Weights of a small transformer language model.
Size: 16 layers, width 192, 4 heads of 32 (1 for keys and values), MLP 512 SwiGLU, vocabulary 1394, 6.25M parameters.
Architecture: RMSNorm before each block, rotary positions, no biases in attention or MLP, untied embeddings, normalized queries and keys.
Training: 161M tokens, 5078 steps.
MLP neurons of a small language model. Each row is named by its layer, matrix (gate and up: input weights) and neuron, and shows model dimensions 16-111. Each number is 128 + 24 x the weight over its row's rms, rounded and kept within 0 to 255. A neuron's up and down rows have the sign that makes its largest values positive.
A block is one neuron, or neurons of one layer that tend to fire together. After each block is what it responds to, as a language model described it from the Wikipedia text at the highest values.

L2.gate17 [115 112 146 152 135 139 134 122 140 146 149 148 110 145 144 126 162 159 173  90 106 140 152 132 128 130  74 111 128 138 116 150  90 139  74 129 126 130 116 149 114 142 143 125 135 177 176 119  86 137 129 123 141 128 116 103 146 119 117 124 124 114 149  97 125 145 123 138 180 124  97 163 144 121 119 163 167 124  81  87 136 109 121 110 169 155 118 117 153 106 157 130 135 189  91 138]
L2.up17 [157  92 141 135 111 124 146 128 159 171 127 139 138 148 128 114 145 164 170 103 129 152 129 133 133 144 173 100 106 112 101 131 102  97 113 141 105 141 138 172  91 107 161 151 104 151 168 145 116 111 136  79 124 162  97 137 155  98  97 135 139 140 163 118  91 130 131 141 135 110 122 165 200 112 121 168 103 104 112  64 135 137 153 135 150 153 126 128 187 124 156 102 102 180 164 134]
L2.gate109 [130 111 130 152 153 143 165 108 161  94 100 103 140 176 118 139 117 132 120 106 134 117 137  95 126 101 114 101 127 121 119 132 107 127 137 122 125 165 152 122  74  63 148 170 109 141 117 135 140 149 113 136 109 126 146 139 123 107 134  99  92 118  60 145 149 146 152 115 118 130 114 138 126 105  96 116 172 154 126 118 122 129 167 148 150 166 102 157 117 131 155 125 132 138 138  86]
L2.up109 [133  96 119 183 160 145 153 125 177 122 116 120 135 164 115 154 154 143 106 100 134 112 167 125 142 135 135 137 133 159 115 102 144 133 133 134 146 164 136  92  91 113 162 152  90 148 140 121 164 134 145 107 102 122 148 110 122 101 139 104 111  99  75 139 142 143 140 125 175 141 109 126 123  93  88 125 172 128 113 115 125 120 154 156 129 169 125 150 123 131 171 125 119 160 144  72]
L2.gate265 [143 114 108 155 154 144 114 127 129 129 124 138 142 129 141 101 139 116 130 130 143 121 167 114 134 156  73 121  87 172 113 117 104 106 133  58 146  99 135 131  69 108 125 128 149 134 116 177 147 124 155 146 133 140 104  79 147 128 108 137 125 142 101 113 131 135 125 160 134  97 138 174 113 108 104 129 174 112 162 112 120 154 166 115 135 123 105 106 147 142 104 112 168 152 132 146]
L2.up265 [132 172 125 139 126 169 130 141 137  97 149 115 136 163 123 145 143 149 144 151 152 119 108 150 105 105  89 123 101 115 104 121 100 135 153 129 109 151 137 132 118  71 156 134 148 123 120 184  73 154 140 149 128 153 179 136 112  86 151 139 193 133  80 134 136  82 163 113  93 145 134 123 124 167 159 145 133 139 134 151  81 122 142 151 125 145 122 126 144 153 121  96 119 139 131 138]
L2.gate330 [154 163 110 165 120 135 151 126 125 117 112 114 142 150 113 116 149 111 161 121 118 163 123 142 152 162 119 115  85 151 130 163  83 102 132 142 116 131  83 135  71 150 157 157 149  80 148 145 121 149 135 169 155 158 113 108 146 110 146 138 149 165 151 156 110 121 141 154  99 113 131  97  97 105 154 135 135  82 167 117  73 124 162  82  92 124 135 152 137 136 133 138 139 144 126 125]
L2.up330 [170 182 127 144 140 171 137 132 114 132 119 106 120 178  91 118 160 130 141  95 115 168 140 129 119 138 116 142  85 156 104 145  94  80 146 119 113 102 120 147  97 158 140 207 142  80 137 144 102 151 133 157 101 155 102 112 132  91 135 126 111 142 157 143 135 121 104 161 151  99 113 140 105 129 124 133 151 123 121 137  96 132 167  75 104 138 126 122 112 121 161 176 134 105 165 107]
Responds to: Word-initial fragment tokens. Incomplete word-start pieces like wh, Th, Gre, ran, whose spelling the next token must finish, as in wh(om), Th(ree), Gre(at); also are/were after plural subjects.

L3.gate354 [ 54 117 118 128 143 122 128 152 114 116 153 137  81 110 160 116 125 156 104 124 109 124  87 194 143 143 118 125 120 183 116 110 165 137 134 109 132 135 115 136 133 133  99  99 116 146 132 105 154 115  90 111 150 126 150 115 147 121  92 151 132  98 125 128 170  98 133  83 118 115 137 140 172 168  92  67 102 151 144 147 137 156 139 109 101 107  88 117 115 125 130 113 139 118 120 120]
L3.up354 [130 130 131 154 103  93  97 128 116 144 148 102 126 134 144  58  83 135 120 143 100  91 136 165 135 115 140 152 117 134 102 118 121 173 178 139 134 167  98 153 137 181 162 133 101 133 158 100 137 100  89 146 151 117 140 120 112 163 114 156 146 106 109 150 166 120 127 107 135 133 140 164 108 133 138 111 158 154 142 132 161 122  75 161 118 108 102 122 134 167 118 125 122 129 137  91]
L3.gate425 [153  98 130 128 144 119 120 122 135 141 162 154 132 152 131 165 157 162 111  97 118  99 103 157 154 117 158 133 146 135 128 138  96 145 119 142 165 116 161 109 162 124 127 110 138  81 128 131 125 116 105  83 165 111 119 132 125 126 132 136 104 108 144  85 144 145 141 150 129 135 140  98 116 151 156 120 121  86 125 168 124 127  66 171 106 108  84 139 133 170 138 138  91 143 116 114]
L3.up425 [126 121 144 160 154 153 132  99 149 138 145 136 129 111 130 161  87 172 133 125 135 108 144 165 145 103 130 106 103 143 120 135 118 133 125 157 157 118 108 133 142 117 109  64 107  92 117 119  74 129 172 137 157 143  99 123 121 154 147 129 106 107 113 113 142 129 151 124 135 187 151 108 124 134  95  95 129  35 117 142 111 157 113 138 128  92 113 113 153 119 139 133  88 138  93 140]
Responds to: Mid-word stem fragments. Word pieces that begin or split a longer word and need a suffix, strongest for "cent" in center/centre/centred, also "an" (Spanish, Myanmar), "ac" (places, faculty).

L8.gate28 [146 113 109 154 139 157 163 144 160 121  77 109 134  82 146 179 155 126 145 106 143 120 116 172 102 165 159 141 135 140 164 121 137 111 168 128 108 121 137 142 117 149 160 161  96 110 116 156 103 110 149 132 156 180 137 143 125 100 183  96 152 110 109 131 162 117 116 105 174 135 147 140 101 156 115 119  55 127 139 127 143  96  78 100 106 161  97 145  77  98 141 100 160 109 139  72]
L8.up28 [143 156 114 155  76 122 170 129 136 135  94 121 139 162 106  88 106 149 142 137 135  87 151 127 111 145 108 147 127 126 146 161 159 160 117 131  86 152 117 136 128 145 116 133 109 106 171 153 134 130 144 137 164 125 108 131 131 157 163 135 138 114 145 125 116 107  96 181 124 133 138 134  84 118 144 124  95 178 164 113 123 143  70 108 110 205 193 118 138 117 151 122  55 160 140 112]
L8.gate34 [150 168 115 133 118 132 143 126 132 133  69  48 146 100 132 125 122 150 103 150 135 179 126 153 189 128 128 150 136 129 119 127 165 106 153 129 103  86 107 178 112  93 138 141 111 111 129 116 119 163  86 146 155 136 120 137 113 134 138  99 123 113 151 139 114 152 120 138 148 103 131 138 181  96  96 134 135 124 118 149 106 104 108 157 114 153 146 116  92  79 142 118  94 149  90 136]
L8.up34 [163 150 158 168 106  88 150 116 133 133 123 116 154 102 142 153 102 129  84 118 181 145 128 141 181 172  95  79 105 138 167  73 122 122 140 133 120 139 116 110 101 132 112 134 125 139 133  73 120  94 135 106 123  96 128 124 116 110 132  78 117  95  95  93 122 147  93 126 117 116 114 121 123  97 111 129 169 122  65 137 133 153 124 117  84 138  76 149 120  93  77 124 155 170  56 128]
L8.gate70 [143 168 141 161 131 156  91 156 136 138 135 170 156 105 145 154 124  86 112 100 153 146 135 151 131 133 150 159 119 105 129 116 100 134 129  95 122 141 112 121  81 123 147 107 107 104 105 160 143 141 109 170 150 159 133  84 159  80 111 114 124 120 118 184 153 156 151 174 111 161 123 107 127 128 124 132 129 159 129 122 104 110 137 140 141 151 124 141 153 133 162 193  88 130  92 152]
L8.up70 [128 130 155 159 141 160 152 149 151 107 102 108 125 138 148 142 110  95 111 118 164 127 125 181 165 182 103 121 119 118 126 130 116 149  93 120  87  97 148 145 142 132  99 177 122 138 142 128 101  88 122 150 112 146 141  97 126 140 131 120 152 135 170 109 144 133 160 148 155  86  97 148  77 123 103 172 103 148 116 142 122 103 145  69 153 106 112 110  96 151 136 121 130 115 134 154]
L8.gate152 [107 122 113 131 133 140 121 133 142 152 139  89 136 149 137 101  96  63  98  82 119 132  86 149 113 142 102 132 128 137 120 120 147 133 178 160 110 148 141 153  86 151 130 110 139  78 165 114 110 133 123 112 122  82 128 147 100 131 103 144 155 155 132  95 131 134 119 111 152 132 118 141 149  86 117 171 115 141 108 127 111 134 123 108 121  98 124 107  96 131 175 120 131 101 138 120]
L8.up152 [167 150 136 101 138 125 149 157 161 123 112 139 157 153 152  89 114 102 166  86 119 146 124 109 125  89 104 151 158 145 133 147 166 120 185 126  88 128 127 128 163 158 116 142 157 117 147 113 121  99 164 136 145 120 169 152  91 146 108 159 139 158 120 138 142 162 141 160 154 116 120 142 162  82 201 146 105 143 115 109 160  94 124 106 123 169 140 163 108 116 164 178 129 108 127 134]
L8.gate172 [125 108 123 145  92 168 157 134 184 129 113 149 135 147 119 157 144 136 111 138 144 140  83 124 141 165  98  99 156 130  80 143 144  90 109 160 109 113 103 146 181 133 105 146 160 146 162 127 129 135 126 165 141 109 139 125 163 137 118  84 125  66 103 136 167 143 130 137 121 130 155 105 153  89 137 154 117 121 132 119 147 149 126 140 127 155 124 136 138 136 133 132 132 151 111 140]
L8.up172 [132 168 145  65 122 213 105 144 160 177 114  87 162 144 135 162 136 119 153 108 160  96 120 165 113  87 165 106  85  88 139 131 119 144 127 106 143 141 103 142 153 104 110  99 115 126 107 126 133 124 135 132 167 115 127 131 140 123 129 150  84 127 121 124 118 170 150 170 119 155  97 169 171 130 163 155 164 145 136 141 126 145 134 131 102 108 119 140 146 131 163 169 103 119 147 134]
L8.gate204 [107 160 136 149 108 131 136 182 117 140 142  94 159 110  90 112 125 118 152 131 174 123 107 121 161 134 103 142 122 130 142 141 127 114 131 112  91 116 106 157 156 144 105 138 131 145 198 129 149 120  76 171 118 116 145 110 120 143 132 109 131 172 157 156 123 136  91 147 158 127 137 193 123 105 143  84 106 132 153 135 127  98 110 135 146 127 107 123 167 114 142 115 125  95  99 120]
L8.up204 [ 89 127 164 161 147 127 154 131 199 180 160 141 152 100 100 148  97 123 172 155 106 120 117  98 108 140 134 133 153 173 113 114  74 122 119 108 156  84 111 119 117  86 134 124 126 146 155 134 126 142  86 112 146 104 119 132 123 143 121 127 149 107 144 142 101 143 158 155 183 140 114 107 152 127 141 108 123 161 162 159 110  99 137  98  85 144 130 148 123 159 138 180 132 117 137 129]
L8.gate313 [122 100 153 137 131 118 126 158 160 100  81 144 133  84 115 131 127  88  92 162 149 124 138 144 140 189 113 137 159 150 141 109 147 144 113 118 188 126 142 103  67  96 111  96 119 119 105 160 141 121 120 123 192 100  93  84  92 134 128 124  98 136 156 159 179 161 142 105  97 109 124 140 117 119 155 185 157  97 120 152 146 158 160 129 147 154 141 119 151 150 146 144 126  95 127 118]
L8.up313 [112  81 143 150 151 135  82 140 156 111  92 135 108  70 136 153 123 107 128 104 178 109 132 144 151  90 137 175 145 174 117 132 136  89 100 113 130 122 104 142  92 124 103  88 109 142 103 196 120 104 103 131 125 158 108 153 110 128 139 117 157 145 129 141 139 161 103 134 127  90 124 138 131 123 133 166 102 129 134  87 122 117 123 121 176 157 134 103 107 153 141 161 104  81 124 178]
L8.gate322 [187 151 154 118 163 137 131 161 139 124 126 115 134  76 123 136  97  85 158  88 122 113 153 129 134 133 154 142 151 102 134 173 132 133  73  87 102 134 127 148  74 112 151 106 135 120 143 126 102 113 107 171 130 122 108 143 114 144 138 152 117 126 128 174 127 160 160 121 141 119 137 155  98  97 115 114 126 129 135  91 142 145 163 125 135 125 122 132 153 116 178 123 150 111 146  97]
L8.up322 [110 145 131 115 126 150 112 145 148 137 148 125 154 160 120 127 161 124 135  87 135 176 124 123 105 144  93 118 173 131 118 150 106  91 142 119 126 110 156 153  97 171 126  92 145 135 162 150 117 106 100 131 112 140 100  62 115 171 110 133 102  84 145 162 114 114 150 138 149 140 127 112 118  98 110  89  99 152 123 105 128 142 139 104 124 150 118 155 107 120 136 139 129 158 130 117]
Responds to: Split wh-word continuations. The word piece right after a lone initial letter, mostly "h" after W/w in which, while, White, Wharton; also "he" in sphere, "ab" in Pablo.

L8.gate186 [137 123 117 153 159 138 158 135  84 191  96 105 137 187 110 121  97  77 119  95 152 119 110 148 123 161 133 153 113 155 143 120 151 101 133 167 110 106 104  92 101 125 122 125 157  88 123 133 139 136 120 148 108 125 128 146 123 157  91 173 132 105 133  69 137 111 126 144 157 108 136 187 140 102 109  88 124 166  89 117  80 138 126 128 159 166 148 144 101 146 145 127 132 137 159 126]
L8.up186 [123 155  79 113 105 169 136 126 135 170 129 140 153 136 130 121 131 119 163 161 119 149 121 148 109  94 137 145 113 131 152 124 149 136 144 141 149 138 125 126 188 139 117 138 139 139 101 135 107 134 124  85 119 126 153 133 153 103 147 124  82  92  89  96 104 135 132 117 129 126 127 154 144  98  75 153 156 117 122 171 126  70 154 104  92 110 157 104 149 124 123 136 113 118 167 144]
L8.gate190 [121  81 154 157 166  92 144 131 122 133 150 127 149 114  84 105 112 124 158 116 150 176 166 129 145 150 120 108 107 100 121 111 136 153 136 131 143  96  92 116 188 113 122 144 127 115 115 149 115 147 141 134 135 101 115 144 142 148 118 145 130 100 152 176  84 132 158 150 155 127 134 127 107 122 145 105 160 172  90 118 155 120 126  99 122 137 144 145  92 131 123 143 142  92  72  84]
L8.up190 [114 117 116 143 127 102 115 152 141 103 134 137 140 182 149 116 128  90 142 160 159 129 103 131 114 141 127 100 125  86 137 130 154 116 167  96 126 129 131 160 133 130 154 140 130 139 142 119 147 129 142 103 153 102 142 127  95 171 156 114  82 153  97  95 142 144 117  86 145 165 133  98  98 150 141  92 156 131 146 129 115 124 109 139  94 106 111 150 152 167 126 112  93 141  92 101]
L8.gate280 [177 133 166 145 109 117 101 161  98 139 126 143 117 139 157 138 150 160 127 172 142 105 131 154 102 120 139 109 117 166 145 125 139 123 141 160 110 143 125 138 154 158 147 138 142 118 102 133 121 111 104 106 122 155 113 111 155 103 116  84 166 102 133 161 164 126  96 161  89 121 117 108 168 179 156 111 164 126 125 101 101 132 107 127 115 128 129 101 150 121 132 139 131 161 112 183]
L8.up280 [ 93 134 108 133 102  95 128 172 127  72 128 100 135 140 122 149 126 148 128 129 139 130 135 143 118 142  87 142 124 137 136 128 147 128 117 115  94 137 148 133 136 121 118 120 154  69 121 129 100 124 116 118 126 117 110 150 110 141 135 101  72  83 150 157 138  99 145 147 114 129 148 146 136 121  89  98 155 122 167 157  77 114 187 120 164  92 129 110 124  94 119 126 107 112  98 170]
L8.gate310 [139 154 127 129  92 124 166 143 130 124 131 136 131 168 183 114 118 125 131 143 107 116 118 106 116  83 132  94 113  71 121 129 137 121 123  85 145 143 161 139 135 126 110 114 121 159 125 117 108 187  57 104 141 140 113 102  96 127  97 110 124 116 167 154 111 136 146 155 131 153 134 166 134 175 110 100 113 120 165 115 134 143 110 134 155 125  57  79 130 124 151  86 104 130 162 111]
L8.up310 [118 162 159 117 123 166 133 174 157 160 123  87 110 143 162 166 138 116 154  96 151 108 113  80  97  82 127 101 131 129 123 109 121 145 131 119  90 129  66 138 158 130 147 121 124 120 151 117 150 120 170 123 134 179 115 127 106 141 130 117 141 145 134 121 129 125 101 141 128 135 101 128 142 166 166  99 147 138 147  89 157  95  98 124 124 117 139 134 150 161 122 121 115 140 105 178]
L8.gate320 [ 94 127  95 157 154 125 102 120 135 190 144 105 167 118 160  95 171 148 163 157 131 117 114 149 113 132 132  98 151 172  92 154 158 134 112 115 114  78 145 106 136  67 104 109 112 131 109 140 125 127 138 114 137 144  99 144 177 139 100 117 131 103 168 133 122 107 112 148 119 138 160 112 126 129 174 152 102 132 124 142 129 136  89 111 160 140 150 142 113 130 116 130 113 128 141 101]
L8.up320 [124  93 108 126 105 129 142 152 146 164 116  82 135 132 118 104 133 131 136 128 139 149 135 126 122 156 152 132  99 154 157 135 110 114 121 158  89 154 121  82  74 135 107 132 117 118 105  95  98 114 114  95 136  96 115  85 116 127 158  80 105 117 103 138 166 114 136 139 173 153 119 167 123 116 111 129 134 158 159 130  77 108  78 138 148 141 137 114 113  91 102 128 139 142 161 159]
L8.gate363 [ 93 126 120 144 175 151 125 117 123 134 131 127  92 139  93 138  97 181 139 176 164  92 109 157 127 138 144 109 109 146 122 114  91 130 117 158  87 111 117 138 129 105  96 109 115 123 136 116 117 127  90 108  79 115 128 126 109 136  81 112 144 119 114 140  75 120  93 151 117 113 135 104 117 135 199 158 105 137  85 181 119 137  81 153 116 114 125 122 130 107 117 180 133 102 159 120]
L8.up363 [114 130 134 167 140 132 155 106  71  72 118 149 118 171 131 151 133 128 123 106 134 119 135 131 124 109 108 161 118 137 136  70 137 144 151 103 103 110 129 108 129 127 119 173 153 156 119 156 128 125 159 115 100 122 147 112 148 148 119 120 147 116 117 125 149 101 131 103 112 155 110 104  92 109 187 111 148 143 114 131 141 135 128 126 156 100 125 129 151  94  71  85 117 141  71 150]
L8.gate390 [135 113 133 111 130 117 150 145 120 112 137 134 187 132 112 144 162 118 130 148 158 131 149 152  97 137 135 103 119 148 135 125 138 162 136 138 108 150 162 113 161 144 122 129 117 138 116 140 104 184 113 147 127  94 163  83 127 117 119 123  90 107 114 128 144 131  92 141 128 110 126  86 164 177 110 126 156 141 121 144  76 175 155 148 129 109 155 103 128 167 136 148 127 131 133 119]
L8.up390 [138 136 152 134 116  91 107 118 130 111 117 128 122 108 114  74 109  83 128 106 122 105 115 125 116  68  95 100 183 122  98 112 111 121 126 114 137 137  97 115 125 135 127 136 100  82  99 160  75 153 109 115  85 131 115 117 103 122 127 118 101 139 113 114 174 146 113 113 118 139 138 116 168 162 173 145 112 152 116 115 122 161 114 135 140 114  93 160 126 141 112 142 130 171 164 155]
L8.gate438 [117 114 124 160 145 131 139 145 128  72 144 118 131 136 169 147 139 123 117 130 138 110 164 129 120 125 139 112  89 157 132 110 141 122 153 134 106 164 152 104 121 142 146 153 190 152  94 151 104 139 131 127 109 138 125 113 143 121  90 129 120 128 166 100 159 159 104 132 132  96  89 116 130  98 138 142 112 137 156 130 110 114  86 109  93 123  84  90 128 163 137 147 114  78 146  94]
L8.up438 [108 162 113 132 148 120 130 147 111 130 141 134 107 158 152 171 126 139 167  95 130 105 100 177 147 135 151 150  94 120 133  97 106 164 102 145 114 138 157  56 128 126 135 122 119 156 113 130 107 116 109 107 129 150 136 117 115 157 138 120 107 121 139 154 154 141 104 133 121 141  91 107 122 125 142 148  83 130 140 159 126 157 115  99 162 117 160 115 156 154 118 163 175 172 155 148]
Responds to: Mid-word fragments, esp. "born". Inner pieces of common words split after an initial letter, strongest for orn in b-orn, also f-ather, C-iv-il, f-ri-end.

L2.gate168 [120 127 120 141 157 115 133 150 148 137  98 144 138 145 133 149 132 130 135 128 140 138 147 102 148 110 151 147 102 164 138 171 145 152 136 200 101 126 130  90 127  69 163 114 129 138 145 131  95 117 127  95 118 175 153 117 136 122  96 106 152 137 139 156 135 109 158 101 146 118  87 129 116 137 125 185 114 145 122 140  92 115 114  92 153 145 144 123 127  97 131  90 156 168 117 150]
L2.up168 [ 99 134  98 126 153 108 140 148 115 139 127 134 105 167 145 111 108 110 152 137 104 172 107 129 168  73 110 176 112 143 167 163 122 156 153 130 144 111 146 124 120  83 140 107 150 144 120 132  95  82 118 135 108 157 108 128  80 115 146 128 180 153 155 156 154 125 132 102 115 100  96 134 116 153 105 127 117 135 134 141 135 132 129 121  86 137  89  99  96 132 104  89 173 193 159 142]
L2.gate338 [134  91  96 139 102 162 149 172 175 122 151 130 101 127 183 118  95 158 161 149 127  93 130 151 106 138 141 103 137 130 154 164 127 171 126 119 119 142 132 134 144 117 107 156 145 103 107 123 129 106 146  97 134 123 123 137 135 121 116  30 104 172 138 106 157 176 146 135  86 139 100 141 155 163 153 151 116 127 137 126 133 138 125 119 102 117  92 130 140 131 188  83 125 149 172 107]
L2.up338 [172 123 123 164 134 141 158 134 150 143 123 108  92 135 161 140  94 144 139 100 143  94 104 128 138 110 117 137 163 140 156 183 139 156 125 107  98 100 144 133 146 118 103 162 144 114 127 109 121 108 126  98 139 133 113 156 106 132 113  79 106 147 128 126 158 116 151 138 147 123 106 128 145 148 150 114 115 138 161 150 126 152 125 133 104 143  90  93 165 132 142 111 116 169 178 136]
L2.gate411 [166 160 140  85 154 143 140 129 140 125 107  98 146 130  97 170 105 122  90 114  97 134 116 119 141  83 135 155 155 120 120 108 136 161 135 131  99 157 151 152 124 111 182 130  81 107 145 127 113 114  74 136 140 106 169 166 141 106 131 114 135 100 113 132 136 150 128 122 142 192  76  99 148 152 107 149 147 148 112 124 170  96 114 124 165 142 153 171 118 123 128 122 158 149 143 186]
L2.up411 [137 127 116 129 124 136 117 138 122 123 101 119 165 139 141 156 127 115 106 143 127 135 105 134 155  55 134 120 160 120 146  94 166 172 145 105 129 140 179 157  91 110 164 131  83 122 140 109 140 115  90 147 164 114 131 133 172  99 158  95 118 141 108 114 137 143 132 125 133 206  98 157 149 138 123 149 132 125 147 112 152  64 145 130 153 161 140 154 163 165 172 175 158 153 151 164]
L2.gate503 [117 160  60 118 104 126 148 142 137 137 114 109 154 157 139 134 157 109 138 113 116  88 131 142 157 155 114  52 131 175 115 145 112  92  90 116 118 127 133 105 127 122 129 109  68 141  87 118 126 113 127 130 179 117 102  87 162 101 117 112 142 131 206 115 134 131 136 150  87 163 121 112 153 125 143 145 131 134 134 137 129 160  91 124 121 141 119 141 151 113 171 160 120 115 176 162]
L2.up503 [128 107 143 146 137 123 133  84 151 105 160 149 141 150 140 119 134 114 126 171 118  88  84 151 173  87 109  97 127 141 154 157 153 144 158 139 111 113 179 136 112 111 112 188 127 131 104  99 121 109 156 134 168 150 178 140 123  95 119 115 163 157 139  85 173 149 160 145 131  69 106  87 102 147 154 132 131 151 134 134 147 104 189 181 125 131  96 127 151 130 138  92 142 127 180 152]
Responds to: Mid-word fragments like "orn". Second word pieces that follow a short first fragment, most often "orn" (b-orn, Calif-orn-ia, B-orn-eo, ad-orn-ed), also h-ouse, n-orth, sur-pr-ised, and digits inside numbers.

L3.gate220 [102 137  79 160 130 146 102 136 129 107  59 132 146 163 131 121 125 147 140 116 147 119 171 104 129 128 151  92 131 139 100 125 115 141 124 126 110 159 172 122 116  54 115  90 110 163  71 147 101 117  87 126 112 163 129  99 111 152  97 114 119 146 123 135 126 107  99 140 136 112 143 122 158 123 120 111 122 134  98  99 118 112 138 121 128  91 119 110 169 106 175 137 115 137 115 145]
L3.up220 [104 162 148 142 105 157 151 159 109 121  80 103 107 143 101  91 168 159 182 144 156 115 171 136 134 142 149 100 102 141 103 127 119 155 131 125  92 148 154 120 135 108  98 143 101 182  36 125 133 123 102 128 111 124 113 104  97 162 124 111 115 143  93 160 143 112  97 132 131 102 134 111 129 152 146 162 132 119 101 139 170 112 125  89 151 110 139  97 150  86  97 133  96 135 124 143]
L3.gate417 [ 91 128 153 118 130 137 114 137 156 132  78  80 122 183  75 131 170  90 130 102 150 140 125 151 118 116 110 140 128 128  86 148 127 142 113 161 103 111 118 148 148 100 164 174 136  98 121 124 135 173 103 135 143 138 114 112  87 116 128 100 100 135  95 114 144 113 127 136 133 111 131 135  62 118  92 124 140 134 126 106 145  92 152  87 164 139 123 115 176 185 143  93 123 151 112 129]
L3.up417 [156 161 131 142 143 144 127  92 124 141  78 121 137 127 148 115 147 153  92 154 120 124 155  98 122 113 150  83 109 122 123 113 136 109 105 128 129 145 114 111 108 157 137 152 130  91 105 128 135  79 132 116 156 144 162 141 148 125 101 138 122 152 157 168 180 112 121 114 113 127 151 160 141 117 124 123 199  62 100 149 111 147  84 123 110 137 118 120 144 133 179  92 130 136 121 143]
Responds to: Word-initial fragment pieces. Short first pieces of common words broken into subword tokens, strongest on wh in whom, whose, white; also h(ole), l(argest), ra(ise).